Weights of a small transformer language model: width 768, a variant of Adam for these matrices.
MLP neurons of a small language model. Each row is named by its layer, matrix (up: input weights; down: output weights) and neuron, and shows model dimensions 592-687. Each number is 128 + 32 x the weight over its row's rms, rounded and kept within 0 to 255.
After each neuron's rows, "fires on" lists the tokens most often at its 100 highest values on Wikipedia text that the model never trained on; "fires before" lists the tokens most often just after its 100 highest values on Wikipedia text that the model never trained on.

L5.up2523 [105 199 107 116 133 116 122 121 150 124 127 100 119 146 134 193 144 131 141 125 118 121 121 123 161 103 145 131 147 182 121 135  76 110 118 116 108  61 126 108 157 149  99  95 120 111 127  84 130 113 137 131 122 133 179  46 102 103 169 120 125 123 110 160  83 132  92 166 136 111 144 117 152  64 147 129 114  96 125 154 160  93  53 132  97 147 111 105 146 125 165 138  66 119 100 112]
L5.down2523 [133 125 120 127 100 123  77 128 112  93 180 137 104 158 130  82  92 178  60  88 161 155  26 110 108 128 145  85 116 107  99 132 161 101  96 126 127  51 157 114  49  76 162 144  92 131 151 124 166  82 157 141  98 106 183 132 112 108  99 181 118 111 206  95 126  98  88 117 113 204 100 141 102 115 115 154 120 148 135 111 134  89  61 152 227 100 143 103 144 131 116 191 163  67  98 160]
fires on: " ", " (", "–", ":", " to"
fires before: "1", "2", " "

L5.up2173 [165  90 131 108 106 147  81 139 205 102 137 181 105 206 163 117 102 184 116  91 145 133  91 160 105  81 132 154 130 134 164 124 126  75 129 147 145 110 172 102 135 130 119 115 138 106 115 136 149 122 106 166 162 149  58 153 129 117 162  60 128  96 131 115 185 149 120 131 102 161 144  60  63 136 177 199  69 130 160 159 140 161 117  96  85 174 131 139 153  93 134 122 109 140  95 167]
L5.down2173 [113 108 152 145  96 131 129 163 166 126 107  92 163 100 118 163 113 115 103 149 136 201 155 118 128  97 104 109 173 113 101 137 171 179 143 182 144 184 137  96 122 164 136 139 137 136 161 139 103 133  92  94 126 100  58 128  84 138  66 128 119 203 141  92 166  90  93  81 122 138 152 130 142  45 120 104  92  90 135 111 130 114 133 133 118 137 169 139 182 117 133 113 133 140  92  57]
fires on: " |", " of"
fires before: " ", " —"

L5.up1059 [115 113 104 118 135 119  47 163 107 132 137 174 122 114 135 153 118  76 137 117  99  82 157 118 185  59  84  97 130 142  82 122 131 121 143 122  88 136  78 132 204 100 109  81 189 184 168 170 106  85 193  66 130 142  70 163 105 152 138  92 101 127 135 141 194 152  54 144 122 215  41 118 127 158 140 106 175 134 169 133 153  52 111 155 121  62 114 135 161 128  81 156 101 206 106 129]
L5.down1059 [145 100  77  77 170 123 154 118  70 170 101 104  85 111 156 168 106 128 163 150 129 218 171 126 124 132 147 110 108 148 149 141 118 101 133 142  90 164  97 142  85 172 115 143 147  72 116 153  90 158  62 126 136 136 115  69 143 132 125 102 181 141 145 106 123 106 125 159 109  60 152 153 181 151 131 117 198 115  88 132 136 128 152 120 113 104 121 145 112 150 142 189 138 160 135 145]
fires on: "2", "0"
fires before: "0", ","

L5.up2229 [130  92 149  94 147 132 139 115 109  72 160 184 139 105 146 185 143 124 132  83  90 123 177 187 132  71 104 135 100 161 127 154 191  96 125 133  96 159 123 138 195 136 108 132 108 157  78  98 136  28 157 121 116 190 167 168 147 107 164 137 174 140 154 115 137  99  97 185 181 151 103 173 168  71 155 111 147 118 127 109 171  87 108 115 118 120 149 141 150  98 140 110 140 123 117 153]
L5.down2229 [136 102 154 116 163 116 133 198 151 176 162 135  85 116 127  91 111 117 101  89 124 105 138 137 119 121 111 136 157 119  97 111 132 129 119  72 134 119  90 122 118  94 127 107 174 139 171  92 101 104 109 100 106 171 113 113  89  78  93 181 101 125 132  94 175 152 179 148  94  84 129  83 123 120 171 122  98  91 100  83 139 113  68 120 126  81  77 106 148 108  72 134 133  97  97 117]
fires on: "2", "0", "'s", "9"
fires before: "0", "2", "3"

L5.up266 [ 65 135  81 136 106 147 178 128 177 171 110  99 170 135 133 131 128 219 123 156 154 155 185 140 150 134 134 145 138 145 117 131 101 167 145 131 100 145 171  88 155 168 103 123 144 102 189 154  90 133 119 169 121 101 169 106 175 149 103 109 128 127  69 122 135 137 112 160 132  92 118 145 135  96 144 100 101 141 131 145 163 118  76 138  96 103 138 116 132 124  78  86 118 208 147 180]
L5.down266 [ 95 178  83 122 116  81 157 161 142 117 184 120 171 162  70 122 117 128 176 175 154 187 130 131 196 176 170 180  76 153 149 176 129 109 162 138 146 110 113 186 128 106 208 127  88 195 140  64  78 194  74 127  53 144 145 122 187 147  75  81 161 102 106 197 109 172 146 135 128 159  81 106 160 107 172 120 121 132 143  86 159 148 160  71 240  90 147  93 111 136 133 146 162 101  57 113]
fires on: " ", "1", "9", " ("
fires before: "1", "3", "0", "2", "7"

L5.up920 [131 143 172  70 113 132 149 125 119  70 189 148  82 128  90 120  95 159 149 113 132 144 142 121 123 123  86 188 144 121 157 171 146  95  36 118  79 124 134 110 175 113 100  72 154 157 189 136 142 165 143 157  76 174 114 122 130 139  75 116 125 105 111 149 172 140  97 122 123 159 115 154 155 127 113 176 151  80  72 160 141 114 151 172 112 137 119 173 184 165  84 128 128 144 202  91]
L5.down920 [133 121 211 108  54 152 148 126 111 126 166 119 100 109  88 130 117 154 154 155 125  99  89 124 151 129 118  85 156  76 128  70 117 139 115 150 107 136 124 129 132  80 133 154 118  84 150 143 135 119 142 177 118 164 152 148 140 131 131 141  80 162 217  84 112 130  96 164 174 168 110 185 146 128  95 124 115 136 143 105  90 120 156 101   0 119  72 114 138 143 117  89 117 166 148 148]
fires on: "1"
fires before: "9"

L5.up786 [ 58 153  96 130  97  99 119  32 125 192 119 112 117 141 115 160 129 138 158 163  68  73  84 181 104 167 131 146 167  98 161 116 128  43 160  84 134 120 120  99  63 150 126  84 140 103 126 207 125  96 153 158 117 171 109 151 180 126 129 181 147 128  81 127  85 105 178 145 152  79 113  77 108 104 131 140  50 120 155 103 146 106  94 143 111 122 136 118 133 192  95  93 108 179 177 130]
L5.down786 [128  90 140 143  84 170 174 139 124 113 152 142 129 187 120 113 115 140 148 131 161 143  94  51 111 202 162 193 176 128 111 114 149 140 122 104  92  95 117  96 172 152  98 106 124 156 147 164 119 142 177 112 139 120 152 120 162 109 126 171 155 120 109  85 113 125 113  59 148 188  50 145 142 116 139 131 177  97  75  96 113 144 146  93 111 144 100  74 132 116  74 143 121 145 186 221]
fires on: " $", "–", " ", "-", " re", "."
fires before: "1", "2", "4", "3", "8", "9"

L5.up244 [111 136 103 153 150 132 139  58 138  73 183 139 145 145 135 112 124 145 127 151 122 146 168  88 197  48 135 101  86  75 189 107 121 127 169 194 171  76  94 121 123 139 130 144 102 188  97 116 141 139  98  97 141 166 113 119 186 151 104 104 185 119 143 195  82 142 135 103 119 158 129 133  40  85 179 129 119 172 136 111 120 143 159 130 120  98 121 108 113 129  45 140 157 167  53 120]
L5.down244 [111  99 166 122  85 103 152  72 127 134  99  70  85 110  82 105 155 113 124 138 119 106  90 121 142  89 111 123 140  91  96 120 161  71 125 126 127 156 140 107 123 143 129 149 104  69 155  58 103 149 119 152  79 142 117 163 169 139 118 119 126 153  97 128 105 142 142 131 139 156 126 119 105 135  96  45 184 109 130 105 106  83 103 160  47 181 115 107 139 141 155  85 128 107  46 173]
fires on: " ", "2", "1", "9", "0", "7"
fires before: "4", "5", "3"

L5.up1946 [130 121 171 131 145 118 121 174 163 162 144 114  79 113 116 102  82 150 160 144 146 160 117 138 100 152 169 191 146 134 103 145 122 158 149 138 152 104 146  86 164 140 122 113  71 136 149 125 135 108 152 164 170  96 120  99 148 125 155 132 120  64 139 114 142 137 151 106  96 117 140 119  92 133 159 121 148 155 106 125 171  82 203 129  60 157  90 159 121 164  89 166 142 148 163 144]
L5.down1946 [121 148 147 128  85 111  62 115 121  72  84 136 136 138 131  98 118 108 182  78 137  91 150 146 152 101 165 199 126 122 214  72 117 150 147 130 110 119 143 157  89  82  79 142  92 153 131 135 163 123 108 155 108 197  86 101 147 103 185 139  85 124 136 166 133 104 136 160 100 127  76 125 170 142 140 117 141 140  80 107 137 100 136 133   3 176 163 123 137 119  64 112 130 147 160 128]
fires on: "2", "9", "1", " ", "7", "–"
fires before: "0", "1", "9", "2"

L5.up1468 [155 108 118 156 156 112  97 114 155 158 206 165  79  89  90 156  99 120 179 136 158 111 112 129 110 108 122 145 113 147 150 179 159 113 102 115 110 143 158 115 131 108 127 111 135 168 108 129 123  65 139 175 129 164 117 163 144 153 144 126 154 165 175 142 127 149  90 184 149  70  95 110 171 140 148 152 131 137 102 145 113 130 111 178  98 147 150 114 127 156 139 114 129 186 125 157]
L5.down1468 [156 177 134 119 159 167  70  98  72 119 160 125 212 121 109 159 121 181 106 120 128 147 166 166 125  62 149  94 180 142 166 163 162 169 100  92 108 159 124 228 112 156  42 148 143 110 116 173 106 145  98 106 129 122 142  74 146 127 131 124 153 174 109 136 139 103 114 218  73 108 149  73 135 169 105 118 106 134 104 175 116 128 109 115  49  94 107 164 134 142 226 151 123 106 126  93]
fires on: "2"
fires before: "0"

L5.up418 [ 72 108  90 187 132 116  84 140 127 118 111 162 138  77 157 121 110 164  99  92 142 146  85 116 178  92 177 149 118  97 118 124 137 138 119 153 114  80 167 100 160  82 118 104  72 130 183 126 137 115  92 114 154 153 107 155 134 159 147 125 111 144 109 106 102 193  88 139 114 139 122 151 107 107 146 173 160 142 127 127 200 170 175 148 117 125  87  97 196 142 100 123 161 113 168 137]
L5.down418 [127 127 143 165 108 137 129  57 163 163 101 134  99 133 156 105 148 137 173 123 117 183  98 164 135 205 137 152 126 223 104  74 111 141 101  81 164 155 163 155  70 113 103 104  62  73 153 156 109 168 144 124 179 202 180 127 124 105 148  88 150 135 134 155  87  95 107 107 127 161 184 127 170  67 141 161 123 181 124  97 130 180 122 134 186 159 136 181 138 194 169 172  56 130 118  28]
fires on: " |", "|", ";"
fires before: " "

L5.up1886 [128 122  87 171 135 105  96 127  54 148 152 139  52 101 156 165 185 134 214 100 121  93 167  96 149 101  89 119 144 145 135 132 125 113  80 118 152 163 142 112 117 123 114 134 190 136 132 185  55 133 129 138  97 184 127 121 108  88 107 139 117 138 103 165 167 141 174 118 112 109 113 103 145 121 125 165 133 150 136 190 185 101 128 118 111 122 120 142 155 169 170 139  90 149 164 147]
L5.down1886 [121 114 143  99 188 135 112 131  99 171 129 196 130 146 151 124 137  93  99  73  94 172  95 114 123 174 110  99  88 123 175  93 138 136 142 104 123 119 114 153 145  95 192 152 149 124  63 127 150 188 152  80 109  81  80 123 127 181 125 172  85 175 126 127 156  99 117 157  95  95 130 145  85  98 135 125 104 144 160 142 135  92 138  95 175 115 129 158 181 117  88 111  52 122 142  23]
fires on: "2", " |", ":", " "
fires before: "0", " ", " CD"

L5.up1935 [162 132 184 112  56 181 140 123 158 128  94 106 125 131 125 155 120 160  96 155 117 144 160 136 132 117 110 129 180  89 171 139 153 117 105 147  90 141 153  77 150 204 162 136 131 125 126 118  69 158  69 135  62 150 121 134 128 117  77 119  92 168 126 133 192 117 155 105  86 126 110  93 160 106 122 199 126 118 113 139 151 168  99 100  75 183  77 162 185 129 143 116 139 130 210 127]
L5.down1935 [117  70 115  85 123 113 125 169 113 106  72  57  75 170 129  91 160 143 130  79 104 148 124 129 144 222  46  82 114 124 152 148 154 177 118 117 163 137 160 149  95 129 124 123 118 147 110 167 110  83 130 141 144 140 152 157 148 127 113 168  35 108 121  89 112  73  92  96 102 153 101  83 142 138 107 105 149 153 164  99 147  79 163 131 255 132 118 151 146 126 181 129  91 117 163   0]
fires on: " |", ";"
fires before: " ", " —"

L5.up1446 [ 91 165 164  98  62 115 165 151 199 116 145  55 143  67 217 115 106 128 113 121  95  94 154  44 162 122 135 116 139 186  69  87 176 148  92 133 155 124 103 142 146 121 170 127 113 146 206  98 187 142 165 186 138 172 109  84 191 163 110 100 132 158 141 194  68 115 163 187 163 184 115 109 122 116 174 147 118  80  77  87 124 151 126 110 140 128 106 208 168 140  89 189  65  99 123 148]
L5.down1446 [152 125 115 168  95 107  88 123 100 148 183 110 156  96  92  95 152 203 118 120 143 149 123 134  98 180 160  98 210  97 150 105 123 157 133 100 167 124  89 166 103 132  87 104  89 134 142  73 135 147 142 123 133  89 158 145 152 148 148 127  91  60 118 142 109 168 120  96 146 135 189 168 156 137  97 113 163 140 151 126 117 132 117  97   0 140  63 119 109 157 128  43 127 179 121  93]
fires on: "1", " f", " end", " lead"
fires before: "9", " of"

L5.up577 [105 170 102  82  95 141 132  84 161 113 133 125 163  87 107 114 141  98 151 120 110 113 181 138 157 184  81 119 115 184 175 131 118 125  90 133 142  94 114  94 110 142 146 149 102 123 104 146 156 144 125 185 169 189 124  97  88 157 124 154 107 145 167 105 101 152 108 104 152 173 162 134  96 116  88 171 165 172 192 130 166 104 133 177  85 152  69 159  99 138  71 149  98 118 145 121]
L5.down577 [180 123 144 159  35 132  97 130  96 142 108  90 140  81 138 124 189 191 142  51 152 126  72 126 125 181 112 102 195 129 118  78 167  93 127 131  86 162 111 103  82 149  77  83  71  98 132 121  85 120 122 144 136  69 138 125 124 124  90 126 114 121 144 140 134 125 116 109  88  74 158 139 125 160 109 134 139 110  94 106 145 150 101  70 120  92 184 156 120 163 133 183 157 134 110 132]
fires on: " ", "9", "1", " such"
fires before: "2", "1", "3", "7", " as"

L5.up1991 [173 140 102  84 178 139 104 125  49 185 160 144 130 116 139  90 115 113 174 145  56  98  80 109 137  86 165 133 136 136 218 100 135 131 125 141 159  93  98  83 183 136 129  94 112 168 188 133 107 136 106  72 135 110 169 128 148 140 158 125 153  83 123  60 132 169 180 128 149 118 136 160 119 189 176 137 118 127 159 106 166 141 161 110  99 112 170 111 172 135 127 158 145 133  76 174]
L5.down1991 [105 126 144 132 182 146 132 167  86 171 141 157 115 166 192 110 102 134 164 153 120 130  74 106 180 127  97 182  83 183 157 117 142 116  87 138 117 111 112 156  93 186 170  64 136 140 102 147 131  96 138 171 133 174  70 112 127 154  89 148 157  48 139 143 103 167 122 114 158 151 120  82 148 125 144 147  97 107 151 136 135 113 125  68 120 119 133 137 112 146 108 144 160 136  95 127]
fires on: ";", " |", " ("
fires before: " W", " A", " L", " H", " D", "0"

L5.up27 [ 98  83 140 126 134 162 139  87 125  91 103 140 170 127  85 185  90 163 143  81  86  99 112 117 114  94 172 140 114 178 147 131  97  86 183 143 135 133 114  72 105 174  89 195 110 118 128 150 138 108 151 153 110 158  50 137 167 123 149 149 137 103  76 118 145 121 150 180 182 117 133 141 160 117 140 111 135 120 186 133 154 146 133 171 121 129  95 121 165 192 113 125 132 115 158 120]
L5.down27 [ 91 137 135 173 141 170 152  68 154 162 176 149  82 124 132  64 148 153 109 126 114  86 111 179 149 166 130 133 119 154 215 170 186 153 115 114 140 100 129 145 162  77  94 116 140 132 145  85 134 125 127 130 104  89 179  76  87  89 172 161  85 113 175  66 102 204 114 122 175 172 109  95 110 155 137 148 108 161  66 101 115 135 126 123 143 152 124 119 147  90 103 116 111 136 163 136]
fires on: "0", "4", "-", "2", "7", "1"
fires before: "0", "1", "5", "3", "6", "9"

L5.up1958 [161 135 161  81 164 183 141  87 149 145 168 123 127 119 129  87 130 124 120  80 112 173 128  96 105 152 116 120 111  71 109 116 187 101 157 178 138  63 149 139 101 118  64 120 161 158 141 134  98 107 148 155 147 121 179 119 125 187 103 175 100  87  83 180 109 121  87 125 108 178  89 126 137 112 104 135  86 122 137  98 134 164 118 147  93 133 143 120  93  96 136 151 138 149  87 138]
L5.down1958 [ 58 123 193 143 160 109 167  92 130 100 127 114  98 150 121 180  70 131 114 143 166  77 148 106 135  55 110 164  34 156 116 124  96 162 125 122 110 164  90 152  94  84  80 108 140 175  91 147 136 143 138 196 143 110  80  84  94 156 157  75 160 102 118 164 153 160  64 141  94  60 145 123 116 117  79  94 121 128 157 166 123 141 129  96  43 118 111 141  91 113 112 114 124 179 122 162]
fires on: " "
fires before: "0", "1", "2", "3"

L5.up68 [155 104 111 193 163 146 110 119 125 109 119 111 145 118 141 177 148 142 114 178 124 161 183  74 139 114  88  84  82 132 169 165  97 131  97 141 123 142  91 119 126 146  76 101 111 180  83 152 107 102  33 119 107 151 152 103 142 150 106  96 214 179 103 135 114 111 146 106 141 175 129 125 128 191 186 141 169 153 108  82 138 150 201 154 135 142 170 131 173  89  77 150 108 104 155 122]
L5.down68 [107 135  77 100 151 133 119 105 120 102 114  90 120 162  87  92 151  85 155  77  86  89  96 188 109 165 164 111 158  69  65 121 159 155 121 137 170 140 136 127 122 137 113 150 146 173 165 108 167 144 185 182 115 177 156 135 101 156 150  94 117 151  68  88 138 161 113 117  84 115 130 153 167 149 161 163  90 140 165  65  94  88 157 151 181  91  98 135 158 138 147 162  78  85  77  86]
fires on: "9", "3", "1", " ", "4", "2"
fires before: "6", "5", "7"

L5.up8 [126 110 110 125 122 135  89 101 157  97 143  88  84  56 163 137  69 148  97 169 116 111 119 100 152 103 142 145 160 107 115 160 115 104  87 105 156 112 141 102 172 103 150 119 106 174 189 162 117 139 143 180  79 151 141 126 118 183 119 115 167 135 108 132  84 139 137 130 211  97 116 121 113 175 101 103 178 153 151 155 133 154 195 154  93 162 115 146 136 150 166 132 136 168 118 155]
L5.down8 [104 153  66 129 118 127 115 144 150  99  80 167 142 150 123  90 108 153 132 160 186  92 116 131  66 149 143 125 104  98 125 128 117 120 168 154  82 156 148 183 170 143 159  88 138 210 118 155  91 109  99 152 107 154 114  84 156  88 125 115 152 136 164 190 106  76 125 170 128 170 130 100  98 125 132 189 129 126 138 138 105 147 114 162  86 114 129 102  69 147  93 149 139 115 164  91]
fires on: " ", "2", "1", ":"
fires before: "2", "1", "8", "9", "7", "3"

L5.up2063 [160 120  79 128 152 121  63 108  91 146  94 117 124 149  63 126 134  98  52 145 123  63 163  92 121 191 148 126 111  79 110  93 102 139  88 167  68 181 152 136 159 149 103  80 105 109 154 145 137 143 131 139  90 111 167 101  84 126 169  81 137 132 174 143 181 169  93 129 135  73 151 103 173 113 176 187 118 151 142 138  75 133 137 188  70 128 156  57 152 143 143  82 132  99 104 145]
L5.down2063 [ 97 155 187  98 119 140 207 187 142 117 125 121 126 154 164  77 127  49  67 111 102 169 133 129 130 173 143 165  80 197 156  98  74 105 144 122 148  96  82 146 154  96 133  99 136 156  23 122 155 124  83 138 136 172  80 155 114 109 139 123 121  87 147 152 159  89 128  86  91 108  95  70 168 110 148 136 105  89 144 155 212 111 169 138  68  80 160 106  81  97 135 168 134 118 176 106]
fires on: ";", " |", " ", "0", " GD", "2"
fires before: " |", " A", " W", " D", "0", ")"

L5.up700 [158 110  73 116 155 185  78 158 124 188 151 158  86  89 173 179 102 241 105 126 123 190  73 114 117 153 134 188 215 143  83  96 141 140 126 151 142 121 105  94 133 147 145 119 142 130  84 142  94 218 130 133  92  87  96 147 171 141 131 134 115 132 140 149 208  70 152  75  97 116  58 113 176 137 125 156 134 207  91 148 134  86 154 136 106  82 134  91 171 171 148 123 165 118 117 140]
L5.down700 [138 144 132  41  91 161 147 116 153 108   0 205 147 143 136 172 125 129 124 150 140 152  86 113 116 152 135 130 118 143 100 141 102 135  96 163 138 145 121  75 123 166 111 117  63 125  97 104 109 121 127 119 112 149 103 172 142 156 129 123  55 105 126 160 159 175 162  76 166  89 111 126 160  87 142  93 150 112  93 164  93 127 122 164 166 128 147  54 142 140 135 165 141  88 114  49]
fires on: " |", "."
fires before: " ", " A", " The"

L5.up1359 [129 202  80 115  88 139  74 127 179 124 161 147 139  92 115 128 169 160 185  84 116 135 157 188 172 169 113 150  65 145  88  96 110  91 123 106 115  90 106  73 126  99  86 164 154 158  65 125 107  96 142 132 112  94 131  91 102 105  94 151 152 113 101 163  91 108 111  84  89 135 165 198 112 149 151 143 141 145 197 164 149 111 142 137  93 123 121 112 140 115 178 134 138 109 122 120]
L5.down1359 [157 118 215 142 110 179 133  42 166 146 174 113 113 130  84 142 107 117 128 150 139  99  90 131 141 140  45  87 112 144 113 204  67 127 152 111  76 104 143  48 176 112 106 107 127 132 130 144 140 175  87 104 160 171  25 103 100  64  90 102 166 159 188 131 167 177  93 147 123  67 132 143 145 150 164 116 103 107 126 123 120 110 145 132  57 128 131 158 171 191 160  93 128 186 174 154]
fires on: " "
fires before: "1", "2"

L5.up451 [ 99 116 109 153 118 205  75 134 177  98 120  99  96  97 118 139 111 114 110 121 180 159 159 115 106 154  82 112 123  97 139 155 139  84 142 136 152 119  20 130 151 119 135  98 127  95 140 165  72 210 142 133 156 141 203 109 182 123 147 141 145 113 111 160 154 123 124 124 137 138 108 154  76 141 138 130 122 153 133 159 194 156  91  87 101  88  82 119 195 100 130  89 108 161 112 142]
L5.down451 [ 55 133 124 129  94 147  98 107 202  94 127 171  96 116 144  99  90 143 104  95 228 136 139 101 152 145 104 124 139 117 199 145 114 157 128 175 144 140 140 160 110 109  95 131 186 178  96 141  97 113 170  93 107 125 127 128 160 146 162 128 131 175  80 110 165  75 109 140 153  72  95 184 106 182  83  92  61 161 155  99 118  74  83 152 224 134 159 125  85 148 151 101 126 115 161  56]
fires on: " |", " under", ":", " on"
fires before: " ", " the"

L5.up2558 [172  96 101 126  98 156 124 114 122 124 141  81 118 128 124 148 113  40  63 117 152 140 114 135  87  78 101 201 135 200 163 152 121 169 126 151 197 107  83 137 139 130 138 137 146 146 191 153  98 122 161 125 141 122 169 111 159 156 163 139 105 119  99 105  95 174  95 121 133 157 155 151 119 132 145 129 165 174 122  59 187 134 187 178  68 115 117  90 116 142 107 162 131 115 151 138]
L5.down2558 [ 93 126 166  80 105 113 171 173 159  67 130 132 128 138 113 136 122 116 105 168 146  93 190 126  69  84 167 146  94 127 164  91 105 189 137 180 104 158 102 158 128 108 123 108 101  92 111  98 162 115 114 149 166 141 143 106  73 155 116 112 153  92  87 158 129 176 166 208 206 129 134 114 161 132 108  95 170 146 132 146 142 118 114 113 106 168 101  89 165 108 123 155  75 162 128 125]
fires on: ",", "0", " $", "7", " ", "3"
fires before: "0", "2", "6", "5", "3", "4"

L5.up2622 [122 149 129 162 137 176  87  95 156 139 158 122 104  89 113 129 120 159 144 118 128  93 136  92 153 136  63 156 180 143 158 188 181 139 118 118 148  22 174  91 102 197 166 137 153 136 111 170  64 145  91 126 150 145 137  75 189 170 129 106 180 124  91 123 142 138 133  82 153  82 186 147 152 161 115 173 115 155  90 146 183 133  99 120  89 141 122 106 170 168 129 162 123 170 144 149]
L5.down2622 [124 136 111 109 162 165 117  98 157 143 153  89  94 175 128 113 157 130 101 167  67 102 144 157 106 162 162  73 121 136 133 149  59  88 152  77  71 124 108 148 104 126 100 141 130 128 126 216 132 100 194 102 116 176 132 106  69 121 112  76 168 155 131 151  99 107  86 119 116 163 105 160 129 111 128 142 146 134 154 131 148 152 122 120  14 102 153 110  52 149 202 117 112 116 118 158]
fires on: " to", ".", " |", " from", "3", "L"
fires before: " ", "0"

L5.up81 [140 118 148 113 114 135 107  74 165 109  99 121 124 120 132 129 128 142 191 186 105 136 157 138  88  70 137 109 139 124 185 162 132 161 220 141 145 226  87 116 117 117 152  57  77 141 211 167 148  93 126 199 117 186 153 133  85 124 155 105 150 124  93 130 119 203 120 128 175 185 139 106  96 167 141 160 154 166 106  80 141 128 178 140  93 150 185 128 138 132 110 159 109  89 176 143]
L5.down81 [ 88 179 150  61 110 165 103 124  78 122 113 138 167  97 116 105 107  96 173  96 157  76 158 156 157 116 118 187 144 107 137 119 171 153 119 153 158 163 114 175 130 158 129 105 141  98 142  91 108  85 123 101 143 140 121 186 149 150 119 109 173 172 129 149 168 113  84 116 161 159 129 170 175 170 115 139  39 150 144 126 121 113  88 150   1 143  93 177 149 106 130 141  89 125 177 190]
fires on: "9", "1", "7", ".", "4", "0"
fires before: "6", "5", "8", "7", "ville"

L5.up1748 [181  71 171 168 137 189 125 160 219 115 130 154 129 104 111 188 119 172 107 114 127 166  80 189  83  74 115 101  96 128 110 166 169 125 157 151  90 141 106 140  96 113  88 138 210  88 110 126 151 111 206 141 172 135  99  79 137  97 117 116  73 109 126 154 124 197 127 111 130  86 151  98 174 127 181 127 152 123 154  93 166 170 161 127 115 140 153 123 163  98 143 131  95 160  87 190]
L5.down1748 [122 178 152 148 103 129  62 111  78 122 171 114 100 113  94  99  88 118 115 137 105  79  95 148 179 143 111 112 137 134 126 163 142 133 154 176 127 107 102 126 164 120 166 187 119 156 122 164  94 123 128 120 117 143 137 109 191 174 164 130 122 165 151 106 117 113 123 114 113 123 178 110 116 118 131 150  98 136 128 167 174 157 113 147  18 121 166 132 141  67 176  90 123 130 137 170]
fires on: " ", "0", ",", " never", "9"
fires before: "1", "9", "0"

L5.up2518 [134 141 104 153 124 147 123 148 157 103 216 126 125  79 163 113 121 176  99 105 181 175 159 199 192 136 140 118  88 137 166 123 149  67 161 123 115  96 121 118 129 134 137 147 142 166 104 107 124  95 146 141 103 155  94  40  80 119  96 149 131  92  96 136 129 104 100  96 114  95 119 141 139 115  76 100 106 138 163 116 192  86 130 149 108 157 125 195 200 137 131  11 135  59  73 142]
L5.down2518 [ 76 161  91 120 110 121  86 171 157 149  95 116  92  97 121 116  73 152  58  82  84 171 131 166 171 123 169 187 109 107  79  95 131 160 148 104 137 104  87 166 107 179  84 109 129 129 142 137 103 105 160 147 118 112 169  87 119 101 122 184  92 128 127 183 109 142 192  97 106 164 112 200 122 136  88 144 127 105 149 151  94 138  90 109 137 117  88 157 150  83 154 130 123  62 110 164]
fires on: "0", "9", "–", "1", "8", " "
fires before: "7", "1", "8"